Weights of a small GPT-style language model, trained from scratch on English Wikipedia.
Architecture: LayerNorm before each block, learned positions, biases, tied embeddings.
MLP neurons of a small language model. Each row is named by its layer, matrix (down: output weights) and neuron, and shows model dimensions 48-175. Each number is 128 + 32 x the weight over its row's rms, rounded and kept within 0 to 255.
After each neuron's rows, "fires before" lists the tokens most often just after its 100 highest values on Wikipedia text that the model never trained on.

L7.down452 [130  45  78 112 201 147 157 146 144 145 157 134 164 105 173  73 136 150 106 149 124 106 105 124 109 158  79 189 121 137 113 147 126 117 132 128 147  89 110 112 115 111 122 206  59  99 167 114 119 121 127  94 116 116 168 126 131 176  64 147 108 143 101  85  77 104  95 131 161 119 193 124 100  55 151 153 176  88 114 123 157 183 132  87 115 168 150 145 131  78 101 154 128 129  86 109 132 152 128 132  93 125 122  66  73 120 105 177 171 107 130 139  91 148 154 147 116  61 101 192 149 170 164 108  93 153 150 101]
fires before: " the", "ce", "e", "na", "ack"

L9.down689 [ 92  94 100 148 128 136 161  63  97 142 112  79 103 148  95 138 136 127 156  92 105 123 174  96 121 194  74  83  89 153 131 100  48 107 127 150 143 120 120 172 122  97 128  75 158 114 107 190 122 140 168 130 156 130 109 147  98 137 138 130 153 166 152 122  88 163 165 147 174  89 177  90  77 137 122 146  98 167 115 137 164 137 144 131 125 171 207 118 188 150 116 134 188 115  74  78 122 123 139 124 148 113  90 123 158 171 187 119 109 104 200 117 150 122 114 126 102 150 150 190 139 128 140 134  99 111  79 147]
fires before: "o", "le", "el", "d", " |"

L9.down363 [121 125 177 127 117 117 113  87  91 145 102 145 130 154 168 166 151 210  84  96 152 122 155 206 119  98 190  37 169  99 147 124 117 189 118 156 140 152 164 144 117 139 166 141 185 126 166  92 144  91 115 132 156  83  93 154 100 164  92 144 116  99  89 145  97 142 134 173 106 188 172  65 130 127 102 131 117 209 162  89 160 103 126 160 104  84  85 183  70 104  63 111 144 156  78 133  99 127 105 141 141 154 109 113 132 122 120 131 118 135 160 133  89  89 125 120 126 177  90 106  98 128 152 156 149  56 182 124]
fires before: "\n", "q", "n", "T"

L2.down1015 [119 141 187 106 129  56 118  90  97 135 159 123 162 106  85  74 132 132 112 125 166 132  96 127 135 150  67  82 166 116 152 118 140  36 137 173 166 102 153 156  60 140 108 104 137 120 136 119 200  61 126 191 122 105 112  98  96 158 131  84 197 132 143  63 144 142 148 142 142 120 124 149 109  85 114 118 162 167 133 102  88 116 142 131 113 129  79 156 127 155  77 185  96 129 147 124 108 220 125  92 109 118 162 131  75 138 163 149  95 171 126  84  89  76 118 118 160 130 106 162 187  95 135  96  84 128 125  95]
fires before: "==", "The", "A", "In", "==="

L5.down906 [100 110 136 140  66  66 126 145  76 147  96 133 105 175 106 108 176 150 114 143  95 238 156 142  94 115 130 181 154 109 106 101 110  78 127 149 115 138  96 126  97 170  87 132 140  99  94 137 116 142  96 117 125 117 129  70 167 154  89 111  85 174 116 128 128 112 127 150 131 125  62 108  99 203 107 139 153 174 138 119 143 127 132 150 166 133  98 166 136 182 131  90 114 120 127 151 137 158 132 117  79  79 167 138 141 177 134 148 186 193 171 134 188 136 153 137  96 174 135 126 105 141  69 115 155 110  92 140]
fires before: "==", "===", "The", "In"

L7.down75 [138  75 101 118 184 116 118 129  90 154 129 107  95  92 120 146 134 143  67 122 198 128 150 164 115  99 149 150 119 136 149 156 140 106 125 104 128 120 155 166 131  81 179  98 126 130  88  90 104 150 177 130 185 121 173 159 130 130 100 122 183 108 124 114  73 141 125 175 121 129  69 147 130 102 118  68 101 132 145 167 114 157 114 102 134 129  61 130  68 133  96 151 167 127 131 134 131 191 115  97  90 103 194 100 153  65 133 163 162 136 142 143 103 172 173 204 221 114 104 118 102 131 172 184 123  89 118 109]
fires before: "s", "re", ",", "ive", "ion"

L9.down846 [107 150 135 146 109 128 189 135 136 223 156 164 158 152 100  81  89 125 172 122 139 145 186 136  82  96 177 102  53 165 113 114 171 131 154 113 135 162 115  94  91 115 152 154 147 143 102 172 116 146 176  84 131 118 104 155 115 131 171 100 138  56  94 129  97 163 108 135  76  66 116 139 147 149 187 132 143 145 107 165 149 138 142 121 177 132 115 119 124 136 169 174 127 186 114 111 148 123 177 234  81 138 117 163 139 109 131 175  12  87 104 121  88 123 101  99 178 116 131  84 133 173 155 141 134 126 167 137]
fires before: "le", "t", "les", "b", "cle", "im"

L2.down258 [187 154 116 132 109 148  92 115 121 115 139 167 121  88 145 159 149  96 175 118 184 189 175 106 161 105 150  73  92  68 114 120 130 122  88  90 101 108 168 141 106 145 114 121 114 106 101  65 154 189 156  96 135 111  80 109  52 115 132  70 168  92  94 133 160 140 103 111 155 142 112 114  61 164 142 137 117 122 135 162 143 160 166 214 164  92 110 155 178 189 112 147  88 130 125 102 116  83 127 130 121 133 167  59  78 136  85 158 151 135 127 163 158 100 113 178 162  80  84 131 141 119  43 131 118  98 125 135]
fires before: " the", "d", " a", "ce", " his", " to"

L7.down596 [115 173  92 156 142 131 146 136 145 172 128  87  76 115 115 167 131  72 136  65 197  85 104 129 160 134 168 130 179  89 172 127 169 143 151  97 145 193 111 114 157 132 129 136  91 136 182 122 151 171 108 114 137 115 129 108 105 169 125 119 124 107 183 193 128 123  76 144 119 146 152 174 108  53 187 114 116 102 130 172  95  30 135 107 152 134 111 101 143 124  65 170 181 107  80 107 160 129 134 156  91 141 136 123 163 109  93 170  56  98 133 143  88 131 185  71 172 175 159 109 150 170 120 113 129 188 162 121]
fires before: "le", "ular", "les", "b", "bit"

L5.down1080 [113 178 146  97 132 110 169 100 126 107 121 172  97 176  93 129 133  77  95  79  78  89  99 125 131  96 105 133 134 164 118 157 117 186 113 154 135 158 146 160 181 106 157  72  40 111 141  69 125 111 107  59 124  77  99 152 128 163 161 170 124 173 167 106 120 140  72 140 166 129 135 127 134 112 135 189 102 154  88 152 124 103 132 155  84 160 124 171 136 191 207 121  97 155  97 116 180 100 156 117 117 114 119 141 163 136 167 160 110 180 138 106 155 103 156 119 105 135 132 128 160 143 103 128  92 185  95 148]
fires before: " |", "ly", "ant", " of", "ative"